Part of a small language model's weights: tied embeddings, capped logits.
MLP neurons of a small language model. Each row is named by its layer, matrix (down: output weights) and neuron, and shows model dimensions 357-420. Each number is 200 + 30 x the weight over its row's rms, rounded and kept within 0 to 999. A neuron's up and down rows have the sign that makes its largest values positive.
A block is one neuron, or neurons of one layer that tend to fire together. After each block is what it responds to, as a language model described it from the Wikipedia text at the highest values.

L4.down128,179,198,202,211,210,118,141,238,210,220,198,179,171,217,208,202,226,204,212,226,232,168,225,205,133,161,220,235,174,208,221,218,184,212,241,188,171,144,171,236,225,173,221,229,225,194,139,228,184,278,150,150,209,209,202,227,194,219,212,200,205,138,179,184
L4.down936,176,219,206,209,177,212,182,272,212,185,180,196,221,208,242,181,199,245,240,213,211,196,207,211,172,182,175,240,203,136,224,211,132,228,198,134,157,168,166,181,226,191,205,170,149,214,197,212,187,204,200,140,146,217,205,188,214,137,197,225,204,212,171,203
Closing delimiter after names

L5.down69,236,185,197,266,162,203,222,229,235,200,185,210,173,186,197,212,208,214,158,238,229,166,240,178,220,198,186,218,170,235,205,218,179,134,210,220,196,163,146,188,193,194,243,230,130,259,187,191,181,166,245,182,226,212,125,198,236,207,207,201,260,211,219,235
L5.down349,181,184,206,168,250,216,254,242,226,222,231,200,202,182,209,256,211,164,217,231,158,150,121,218,202,239,209,210,239,199,208,199,193,273,238,191,262,174,248,190,231,249,209,247,231,206,215,202,238,221,152,199,183,193,181,199,223,179,183,185,207,173,260,182
L5.down1113,217,238,206,185,162,216,219,210,228,190,171,206,168,207,160,273,190,222,135,156,223,170,156,202,197,208,174,229,229,212,215,225,147,197,219,158,226,177,217,154,156,162,184,172,212,189,175,175,222,149,173,235,191,258,206,208,228,179,183,212,239,229,195,186
L5.down1118,184,189,171,213,175,224,244,192,199,191,186,183,236,224,226,219,168,199,220,164,183,186,183,193,187,261,193,217,152,178,203,175,148,201,194,249,181,211,251,240,184,199,208,230,215,165,187,255,226,212,184,181,226,209,159,219,240,200,195,185,179,160,243,208
List-separating commas

L5.down318,221,159,154,228,169,181,189,178,153,220,211,211,167,184,225,218,193,162,226,238,240,181,182,215,194,196,185,216,232,234,178,225,264,192,226,205,210,249,180,202,231,153,184,209,215,211,248,191,194,187,197,151,177,227,269,217,234,173,181,217,271,214,199,208
L5.down997,221,213,229,232,239,165,203,229,185,234,232,180,137,273,194,204,178,218,205,183,155,251,278,194,188,204,197,212,169,210,169,230,162,192,210,213,107,150,215,217,228,172,212,192,176,200,234,195,175,225,161,188,215,180,186,178,216,191,213,250,190,184,177,188
L5.down1040,155,205,195,187,199,179,177,151,196,160,178,151,221,164,235,198,148,183,248,229,187,204,209,192,167,241,282,182,153,212,208,241,197,228,154,194,146,224,187,288,193,249,166,190,244,228,190,225,226,196,201,202,188,199,251,229,298,235,217,199,207,203,186,221
L5.down1274,242,211,194,181,173,191,148,190,239,165,197,197,195,212,193,227,225,188,179,191,193,204,215,179,246,192,209,197,161,179,223,207,173,211,185,198,182,163,211,217,239,227,171,226,221,196,214,185,232,187,175,181,165,168,231,214,186,198,175,208,189,164,225,181
Token after numbers

L5.down369,215,222,205,254,234,163,195,226,177,211,232,208,212,220,206,226,278,233,165,206,235,209,191,231,219,141,214,180,184,184,160,182,149,167,227,161,168,139,173,209,217,179,212,178,196,221,136,211,257,182,230,203,174,214,187,153,188,173,207,123,225,203,214,175
L5.down407,204,212,126,199,207,215,175,180,182,240,167,195,179,230,232,208,183,232,141,245,249,214,156,230,235,148,241,217,213,165,178,226,199,239,185,215,256,241,232,198,200,219,187,230,210,181,250,205,241,190,187,223,187,207,156,205,162,197,228,218,275,181,250,183
L5.down582,166,197,178,234,219,168,174,219,226,263,216,157,193,196,160,172,199,231,228,194,217,188,131,157,221,167,253,184,185,194,200,171,196,177,205,215,203,239,191,163,207,197,177,184,170,245,167,185,176,207,250,177,191,197,208,164,181,178,235,221,260,195,228,198
L5.down1236,189,242,158,172,210,201,172,206,190,246,165,184,153,187,222,220,197,208,196,189,196,218,168,203,224,202,195,169,201,192,152,189,197,158,233,182,181,228,210,211,216,230,220,212,166,277,227,221,198,161,231,203,207,207,227,225,178,167,163,215,181,212,200,223
Numbers in data fields

L3.down19,213,156,149,126,214,177,193,180,267,221,203,194,213,190,220,197,261,184,287,188,206,215,227,192,237,174,155,221,206,173,197,183,189,198,229,230,211,229,261,196,171,188,238,212,169,159,199,186,202,202,184,154,178,196,232,214,218,177,221,167,231,154,213,187
L3.down46,192,238,130,162,199,238,222,219,238,225,174,224,195,188,208,173,164,119,228,231,237,207,202,179,231,234,192,214,222,180,241,191,180,241,214,264,229,226,177,230,148,216,239,192,167,184,215,122,205,213,221,181,166,204,228,236,186,175,198,225,210,189,166,231
L3.down129,194,208,182,190,256,208,200,152,223,197,167,178,203,147,218,206,219,160,222,206,213,245,238,166,158,152,188,188,254,156,217,198,248,234,235,273,268,217,145,194,226,209,194,176,216,224,146,214,150,148,187,234,220,202,256,180,177,202,229,219,169,202,196,178
L3.down150,169,222,162,154,208,216,185,245,244,217,229,243,185,188,154,208,167,148,199,255,225,185,186,154,247,260,213,159,183,181,204,162,216,244,191,167,185,192,201,188,160,179,183,179,219,154,225,224,180,182,210,179,173,239,267,184,196,161,219,226,170,208,201,238
L3.down580,179,200,203,191,168,237,199,243,201,227,184,179,226,222,201,226,188,237,176,213,152,202,208,185,253,243,236,235,243,189,196,218,203,227,243,241,186,202,169,225,192,206,246,185,213,186,170,213,202,211,204,185,186,174,207,228,188,174,194,189,221,203,181,235
L3.down632,160,232,219,200,212,214,219,214,185,208,200,173,153,252,158,267,187,182,217,243,225,182,186,189,196,163,187,187,196,193,131,208,187,224,186,163,196,211,178,199,179,234,241,241,175,179,181,174,255,199,153,154,183,159,220,245,206,226,238,185,257,220,204,184
L3.down905,215,191,227,216,217,171,179,230,248,231,178,252,171,234,215,199,149,170,225,187,200,266,195,208,184,188,222,179,177,193,221,245,194,158,252,163,230,200,151,124,200,203,196,226,233,186,188,244,218,217,211,220,186,227,211,187,220,226,182,193,220,202,188,235
L3.down1152,198,196,260,165,227,227,195,149,234,242,144,198,180,180,184,222,206,194,197,185,227,227,225,210,251,200,193,234,160,186,197,180,155,195,180,204,153,206,200,205,174,161,231,212,234,138,181,185,199,152,209,244,189,191,221,162,208,226,212,196,213,169,161,203
Capitalized name-initial fragments

L3.down2,194,193,139,189,192,168,288,198,296,179,218,195,170,170,173,212,178,210,228,181,241,224,239,238,206,185,192,184,151,227,156,175,234,178,203,182,223,238,185,229,220,202,210,196,191,294,174,188,233,171,144,172,143,179,189,182,217,244,217,197,176,221,201,245
L3.down29,169,215,173,169,172,165,193,253,206,260,170,200,173,182,212,216,175,200,204,257,211,280,215,187,238,183,200,157,183,170,191,216,167,209,229,210,186,163,182,250,206,210,198,153,231,185,229,166,216,181,229,167,182,204,182,181,231,214,245,278,220,238,182,261
L3.down45,208,189,138,203,168,195,211,202,213,207,221,172,209,156,193,201,173,248,196,210,262,210,220,198,188,241,247,239,183,212,152,205,178,152,185,178,168,180,201,254,193,194,177,171,184,198,162,182,190,194,185,168,180,218,173,150,136,196,195,193,210,198,182,226
L3.down96,194,220,208,171,179,183,135,201,272,212,173,242,199,219,232,208,225,215,229,208,246,189,195,205,264,209,152,215,214,230,224,239,197,220,215,192,178,155,279,187,204,174,206,182,167,196,230,194,201,209,164,173,240,217,187,226,198,222,192,173,229,235,171,200
L3.down463,180,250,198,184,270,244,138,177,217,201,197,217,201,244,208,250,212,214,209,210,195,178,242,205,194,182,250,186,168,211,234,219,198,188,193,197,217,163,193,267,208,271,164,216,188,241,272,226,180,211,169,220,175,234,231,225,224,209,237,242,210,181,151,247
L3.down468,199,169,189,187,206,187,175,259,252,239,200,204,180,156,201,193,215,242,190,174,234,193,213,191,192,166,213,215,161,177,219,175,221,189,220,230,230,251,213,224,182,165,193,171,198,197,161,157,156,215,227,196,189,224,161,184,171,244,167,180,189,154,228,188
L3.down817,193,232,262,179,214,199,152,187,210,226,180,177,139,201,226,231,164,131,198,188,154,225,195,233,137,230,244,183,229,197,172,254,178,197,164,142,201,218,181,174,232,218,177,214,215,217,213,198,190,172,190,199,195,186,254,217,197,191,163,198,240,213,269,208
L3.down1098,240,166,197,182,178,160,187,143,206,221,175,237,204,189,213,202,200,260,186,231,246,154,234,173,188,223,222,246,257,203,205,194,150,131,230,153,227,210,250,235,200,205,152,208,222,185,204,279,205,153,213,182,241,185,234,222,190,211,222,185,215,246,168,181
Word-initial capitals in lists

L3.down62,195,247,203,248,184,148,209,228,225,167,239,220,223,205,181,163,204,198,209,211,189,252,188,201,217,175,158,187,222,178,147,215,138,243,172,154,185,230,202,131,211,170,232,155,189,222,243,218,223,223,241,201,187,150,241,227,239,166,185,200,245,240,231,200
L3.down233,209,234,185,187,229,179,226,268,177,166,212,233,111,173,186,179,169,177,196,231,251,255,214,142,184,204,223,182,206,202,193,200,262,176,152,206,217,247,183,163,217,194,234,264,191,189,247,230,168,227,188,219,209,214,193,192,230,170,213,202,195,150,247,226
L3.down357,260,247,175,125,179,231,182,222,183,169,180,189,201,252,191,228,243,231,160,199,228,163,181,188,206,168,194,209,162,193,205,210,147,189,223,173,240,200,195,132,175,197,216,211,201,178,235,196,124,190,262,198,172,189,200,206,226,172,165,188,181,226,186,163
L3.down522,195,211,235,165,213,266,219,187,210,197,198,286,166,206,140,214,204,189,206,210,238,199,189,232,199,170,167,193,154,179,219,202,224,279,219,236,212,191,222,173,168,233,136,239,213,182,227,207,190,215,155,200,194,195,198,169,193,211,172,203,185,195,159,218
L3.down787,256,176,237,151,188,221,249,229,149,222,239,192,149,217,132,226,212,256,170,239,206,189,178,218,133,230,191,174,226,162,191,171,202,194,178,244,149,188,161,209,191,219,215,237,180,193,215,262,188,204,176,194,211,184,220,190,209,222,157,234,201,184,175,213
L3.down792,186,206,154,163,208,191,182,271,224,170,207,208,192,233,206,169,197,188,193,177,203,183,161,234,141,187,191,242,182,175,163,225,180,204,160,202,245,243,185,181,193,200,190,174,179,233,162,121,196,223,180,196,211,199,202,200,228,195,236,217,132,180,250,167
L3.down815,218,220,212,221,210,189,219,218,239,219,226,198,210,166,217,220,223,229,169,245,245,189,156,218,167,206,214,164,162,169,225,212,165,205,178,222,181,224,160,183,197,211,215,246,165,246,219,196,182,192,249,208,120,165,193,184,192,219,232,195,212,199,166,227
L3.down1251,210,243,220,241,224,229,167,205,165,207,202,153,186,216,141,153,155,211,145,213,170,206,180,229,209,173,241,197,249,219,118,183,176,185,220,147,207,163,133,205,220,188,210,205,238,229,186,170,176,200,195,227,283,176,157,189,188,205,136,238,255,185,205,174
Numbers and coordinate symbols

L3.down318,187,165,200,193,213,199,217,250,183,224,189,256,244,193,182,239,164,209,205,145,177,174,169,165,228,203,210,184,192,231,248,201,170,208,218,202,139,235,230,208,226,215,169,175,206,165,207,180,198,184,209,201,208,211,180,240,176,226,206,170,199,224,235,198
L3.down491,194,227,250,185,164,190,194,181,198,225,178,200,178,204,254,217,150,200,152,190,167,236,185,209,232,184,163,194,259,183,197,157,176,186,230,139,193,220,165,180,238,209,225,211,194,211,198,195,167,195,172,217,210,169,190,187,190,217,181,241,204,226,177,191
L3.down536,177,221,192,223,165,230,168,180,224,148,226,197,240,133,268,202,197,182,165,207,187,195,181,247,171,209,258,239,226,225,177,230,201,153,234,213,202,189,198,186,176,225,170,172,194,208,158,153,172,217,198,241,190,163,154,151,174,195,207,206,193,208,164,171
L3.down732,217,193,182,250,172,163,283,210,177,240,174,180,198,185,207,198,201,231,160,188,204,218,218,207,205,220,144,223,198,193,168,227,237,171,195,169,169,164,146,200,238,225,204,153,192,205,195,150,214,223,165,202,183,224,203,177,216,156,216,201,205,234,254,235
L3.down768,209,222,204,126,191,219,193,183,191,174,236,159,248,176,209,214,155,201,177,187,209,252,198,165,257,144,170,214,191,203,175,237,169,251,246,192,205,167,223,154,202,131,169,177,226,151,177,141,162,176,185,148,242,208,227,259,226,169,170,233,219,197,151,237
L3.down859,205,200,173,232,246,210,258,191,221,186,142,229,169,195,212,226,181,199,220,170,245,218,231,194,187,158,216,185,180,197,191,207,156,214,279,233,203,171,205,274,171,268,153,242,194,178,174,188,238,252,192,191,187,182,227,238,177,238,186,196,146,228,210,241
L3.down927,172,213,224,183,169,213,215,196,220,214,213,150,224,208,177,218,202,216,175,160,189,232,198,176,228,241,133,206,168,163,205,191,174,175,155,172,211,202,189,166,220,242,204,167,162,163,231,173,232,190,188,168,226,173,181,221,199,193,161,168,195,257,224,238
L3.down945,158,206,232,218,209,170,213,200,171,208,149,139,139,230,254,208,166,186,222,182,223,235,185,164,187,204,221,171,154,196,178,201,209,195,207,233,231,200,194,196,204,235,223,202,183,206,208,154,233,185,229,181,154,190,230,180,171,207,206,209,204,176,203,156
Closing parentheses and quotes

L3.down8,180,275,253,162,210,161,176,271,167,220,196,230,245,208,169,199,194,212,213,193,177,255,171,164,199,247,238,246,242,126,209,254,193,210,245,194,188,193,200,180,152,180,223,224,212,185,201,192,230,222,208,193,186,125,188,220,186,223,236,250,206,241,204,196
L3.down174,256,227,200,231,187,171,207,163,184,249,211,158,256,237,237,220,211,201,229,227,191,149,222,170,228,186,166,207,161,211,229,179,190,255,197,202,230,198,235,196,182,201,155,230,211,174,223,189,246,219,116,212,147,167,217,261,205,182,222,245,173,227,183,242
L3.down191,162,225,167,207,181,201,158,208,201,174,194,215,221,193,241,205,136,199,193,246,155,228,188,164,217,139,185,202,204,202,240,210,211,184,212,282,215,197,189,271,210,213,214,170,218,161,233,183,227,182,200,217,214,190,178,196,213,143,212,209,219,186,215,284
L3.down420,214,253,181,201,186,228,227,215,181,186,196,167,162,233,239,188,197,182,226,208,212,203,164,201,215,157,189,139,233,234,173,153,206,201,235,181,249,196,232,224,228,258,196,171,209,212,140,206,232,241,229,222,204,196,209,247,253,221,257,235,244,206,141,184
L3.down750,204,175,202,164,178,206,228,201,226,194,149,235,226,179,178,235,211,192,178,219,187,220,186,201,183,235,180,214,254,172,229,169,156,207,222,161,200,214,211,218,183,196,169,170,213,197,187,218,196,211,186,172,225,204,181,263,204,169,218,116,162,245,191,186
L3.down839,214,214,199,208,160,159,159,203,181,190,235,165,239,165,220,237,168,153,232,216,150,197,200,217,183,186,169,161,199,221,176,252,203,204,195,162,187,156,222,222,147,257,152,175,161,166,228,166,214,187,106,151,211,213,158,205,224,252,152,240,187,221,195,242
L3.down855,187,208,189,218,232,257,164,212,253,183,193,189,180,149,235,237,223,232,183,150,167,261,209,257,267,207,180,167,175,229,242,236,195,200,238,172,159,161,199,189,191,240,195,208,233,176,235,202,184,204,165,155,218,225,238,192,260,212,188,234,237,238,178,232
L3.down934,225,250,131,199,204,219,230,175,206,165,227,210,201,157,140,222,186,228,169,173,208,173,239,133,235,224,187,186,174,207,238,198,212,261,218,167,234,196,244,206,176,194,215,222,193,149,220,225,211,242,167,190,198,205,195,198,176,242,231,245,231,205,191,213
End of proper names

L4.down323,167,195,143,217,162,172,176,225,195,229,191,174,198,224,202,206,187,192,188,205,196,219,247,197,178,219,254,146,236,158,172,211,142,201,200,201,239,189,251,203,132,174,206,187,197,203,208,220,195,182,195,218,242,170,235,227,153,188,197,202,161,187,201,204
L4.down620,205,234,194,198,174,216,185,205,228,203,184,158,131,237,257,259,206,209,181,207,194,233,216,210,211,195,232,245,208,211,209,190,196,248,170,197,155,213,165,224,239,171,229,183,204,256,190,196,217,206,185,199,203,200,278,199,232,203,229,225,164,202,208,185
Main-clause auxiliary after subject

L5.down214,147,230,222,192,176,225,223,235,177,197,109,159,229,194,153,187,165,212,221,161,175,206,213,184,203,283,233,184,217,178,208,200,230,227,176,191,216,187,237,247,157,199,189,208,225,184,236,178,200,206,156,206,167,153,218,233,241,189,182,213,198,170,200,217
L5.down327,165,183,175,216,213,217,223,229,209,223,190,236,197,207,170,191,167,171,206,225,201,270,154,146,141,256,201,236,194,199,231,166,195,194,205,194,219,179,209,204,146,194,171,229,235,203,235,201,218,156,220,259,187,190,247,197,242,209,211,245,104,194,179,215
L5.down447,211,249,200,211,194,204,188,202,188,225,166,215,197,172,150,138,199,187,200,180,169,240,197,172,179,172,226,195,167,220,211,157,208,184,212,226,243,181,172,176,160,203,192,238,217,212,195,172,202,188,209,189,178,187,205,193,210,191,198,226,171,202,220,246
L5.down987,211,218,252,195,206,170,235,182,191,225,212,198,224,185,211,209,193,218,145,202,199,149,160,220,180,205,188,188,275,189,196,153,164,217,229,194,171,204,221,196,185,186,175,202,195,275,211,180,222,152,187,240,179,162,241,176,207,180,205,189,219,205,241,160
Split proper-name starts

L4.down510,184,157,201,191,245,179,248,171,196,210,205,215,195,225,151,202,214,162,183,152,186,157,133,233,184,221,134,249,207,260,236,180,194,243,187,194,184,216,151,138,166,182,182,178,173,190,242,232,132,199,232,172,243,202,190,162,208,202,212,232,177,182,243,217
L4.down1004,168,184,230,207,172,261,180,202,148,183,184,196,144,203,217,223,174,150,250,164,195,157,181,207,172,198,174,204,238,237,170,127,204,235,167,163,243,165,207,231,257,192,166,197,214,197,219,197,245,215,203,225,213,187,232,252,238,197,204,227,137,208,178,208
Proper-name first fragments

L3.down373,186,184,212,166,193,169,159,185,207,192,164,251,193,175,154,165,190,178,248,192,216,209,197,228,181,137,214,150,179,204,205,195,175,215,225,204,178,185,233,228,173,162,224,191,247,234,163,216,161,227,185,204,211,189,216,219,141,221,194,215,188,254,226,211
L3.down375,182,149,207,148,230,185,205,193,198,185,179,182,137,237,128,166,201,207,228,259,218,204,182,209,183,222,194,226,248,197,189,143,193,175,126,204,203,197,184,212,161,138,205,184,147,230,149,218,167,211,193,169,201,209,246,226,129,227,179,200,175,213,211,154
L3.down399,230,204,175,207,175,214,181,218,207,206,221,218,180,139,154,239,238,178,204,200,187,200,220,202,246,211,224,216,147,183,148,157,218,188,146,217,192,201,206,179,153,182,199,241,238,187,183,212,195,214,172,183,221,219,240,217,195,145,153,247,217,216,204,252
L3.down557,216,219,150,223,216,164,125,185,264,208,180,165,144,213,195,189,219,208,191,200,170,170,184,123,203,162,217,230,215,244,195,156,231,192,192,163,161,185,171,227,202,177,236,193,195,164,176,188,209,219,279,179,201,184,204,226,245,237,239,214,223,166,188,209
L3.down724,220,240,186,147,213,226,252,165,196,165,236,195,219,217,188,160,240,206,235,167,158,167,234,142,169,261,174,223,176,237,161,234,105,167,148,213,188,140,165,136,213,155,162,226,163,235,196,170,178,229,225,176,190,233,212,190,208,238,158,160,215,185,248,181
L3.down1020,201,213,135,130,204,192,195,240,182,213,214,169,185,198,134,193,221,236,226,193,167,222,169,196,208,155,251,196,187,219,234,221,231,211,159,229,160,179,244,171,196,204,189,205,225,198,226,185,211,224,210,189,175,158,248,202,234,166,205,202,223,210,200,174
L3.down1107,242,153,249,197,206,210,235,193,185,182,176,226,222,187,209,189,201,213,218,187,226,166,211,221,217,165,221,141,183,208,236,250,200,136,192,165,236,164,146,199,202,207,185,213,173,219,189,245,177,195,203,126,143,195,209,177,239,230,222,167,223,202,185,190
L3.down1200,212,220,171,216,221,193,203,242,160,134,133,203,267,218,169,195,195,165,208,165,187,167,206,190,217,169,224,181,207,228,198,158,216,249,194,233,235,217,145,213,134,171,143,226,220,206,237,184,216,177,186,166,171,248,223,146,211,225,166,185,163,200,243,194
Coordinate degree signs

L3.down44,185,202,218,245,213,245,161,173,226,205,245,167,175,177,170,200,214,188,178,206,201,212,213,190,206,158,194,202,161,179,214,218,146,229,248,142,224,202,221,174,226,220,255,241,213,218,146,231,234,222,210,229,195,167,218,232,251,199,185,206,176,261,227,220
L3.down64,188,208,183,148,189,188,213,238,189,155,199,225,174,151,195,193,169,238,233,209,187,252,188,275,167,187,203,162,247,167,142,156,193,124,211,224,198,223,208,202,268,258,206,250,136,197,172,224,247,238,198,251,205,155,160,231,216,285,193,235,154,212,194,232
L3.down80,180,228,152,189,191,256,199,219,221,206,144,217,188,214,218,187,182,214,195,211,258,202,173,122,230,210,197,222,271,157,228,244,182,171,221,223,196,189,190,196,175,166,136,184,172,238,226,225,258,178,171,161,241,166,200,212,242,238,190,223,209,182,217,229
L3.down248,175,240,199,156,158,223,230,198,247,247,193,203,153,204,182,220,273,223,196,197,223,249,194,167,196,189,186,198,196,225,182,209,166,175,174,227,187,201,205,181,195,228,208,166,176,200,147,217,154,148,216,195,192,241,152,203,202,213,242,226,225,243,198,236
L3.down270,243,245,223,165,174,161,182,252,194,152,171,173,184,212,193,173,182,205,166,178,229,124,249,172,154,229,223,212,155,181,247,225,192,170,202,201,151,195,146,159,201,222,190,215,168,193,205,217,192,206,224,173,202,173,211,210,240,227,168,229,181,188,213,186
L3.down496,257,210,138,227,154,222,218,188,193,182,194,244,205,138,221,219,153,193,243,198,165,202,173,180,244,195,204,181,202,216,161,198,204,220,178,167,216,183,176,236,168,169,193,207,213,209,192,207,207,224,199,202,211,192,189,234,219,214,166,149,227,167,193,191
L3.down663,166,191,186,256,253,230,145,198,224,216,197,152,192,182,220,145,219,175,146,170,108,167,201,178,227,212,255,197,236,184,191,195,205,248,184,163,233,181,237,151,175,261,191,262,171,180,219,157,169,165,214,184,229,194,195,240,209,241,192,229,211,192,194,237
L3.down1204,177,158,234,217,203,242,201,187,165,174,161,187,203,180,179,191,211,217,152,216,224,217,194,178,187,141,285,222,163,249,290,210,187,182,229,253,197,197,177,217,171,236,161,226,244,202,222,233,200,219,207,226,187,214,262,178,258,219,221,212,163,223,226,219
Distributive determiner each

L5.down78,220,221,228,258,221,252,217,228,190,183,225,212,188,199,244,177,259,170,198,171,136,239,220,165,189,201,218,178,217,191,231,210,200,192,206,159,196,189,184,153,131,189,202,227,158,166,211,242,198,175,178,188,199,196,193,201,200,215,226,200,222,222,223,239
L5.down81,219,220,233,151,173,158,216,246,224,143,178,193,182,194,239,242,183,200,235,192,229,206,189,218,183,172,188,236,209,197,218,190,181,165,216,182,144,200,209,204,191,198,189,205,248,195,231,184,206,175,204,181,212,186,224,221,222,176,212,214,193,182,183,228
L5.down331,219,218,215,201,176,228,240,201,208,205,225,211,245,209,226,184,191,228,198,263,233,254,188,209,157,187,229,162,170,176,180,194,237,242,190,130,190,143,219,217,222,218,225,175,192,225,152,221,183,192,213,162,185,171,172,195,152,232,242,189,192,199,200,215
L5.down361,213,184,197,194,229,271,203,177,179,198,198,197,221,160,184,140,157,198,177,171,198,230,182,149,191,216,205,191,177,190,224,230,273,195,179,192,186,210,241,205,191,242,241,170,204,186,169,178,222,204,191,201,165,191,168,169,211,231,151,166,233,248,190,144
Pre-noun determiners and modifiers

L4.down584,223,235,190,204,182,204,210,163,193,237,227,169,160,222,182,205,155,202,185,223,277,179,210,213,200,175,183,178,225,161,164,190,218,179,233,174,173,223,203,221,152,151,217,205,222,190,162,199,231,172,211,179,194,213,226,249,131,248,215,225,278,168,202,237
L4.down780,199,185,223,144,207,279,195,116,165,190,206,207,228,170,184,175,234,213,236,149,223,188,196,223,210,228,228,118,191,195,225,189,213,197,239,216,218,201,216,176,164,200,160,195,183,182,176,193,166,198,230,112,188,183,207,149,195,212,172,221,225,208,203,164
Numbers in stat listings

L4.down439,155,174,152,212,170,189,190,176,219,251,254,204,161,235,160,213,246,225,179,177,190,168,231,237,214,256,207,231,169,213,175,225,232,176,253,242,219,152,215,226,152,156,247,224,258,172,241,191,239,281,194,240,179,225,208,177,162,220,174,224,205,232,203,212
L4.down1262,211,196,232,210,167,211,202,204,184,229,215,234,203,151,154,221,189,246,245,166,204,194,189,243,212,206,164,204,189,190,178,171,167,198,208,194,244,252,147,141,131,191,215,198,229,211,209,225,171,190,176,217,189,180,251,199,184,166,161,231,172,170,165,175
Units after numbers

L4.down1098,197,218,205,217,195,195,272,211,164,221,199,247,243,227,176,179,177,199,168,224,257,220,191,174,230,209,153,162,206,236,159,186,234,223,218,185,229,229,156,215,163,204,206,172,218,162,214,166,158,149,256,164,155,235,261,153,216,212,265,211,186,202,211,271
L4.down1141,182,166,243,202,185,149,193,221,235,223,200,177,211,192,153,176,249,233,151,180,202,212,126,199,196,218,189,196,214,187,224,227,197,243,139,192,220,179,180,153,184,198,182,176,196,192,206,212,159,241,244,218,219,188,270,211,199,267,160,215,154,224,219,214
Repeated word first pieces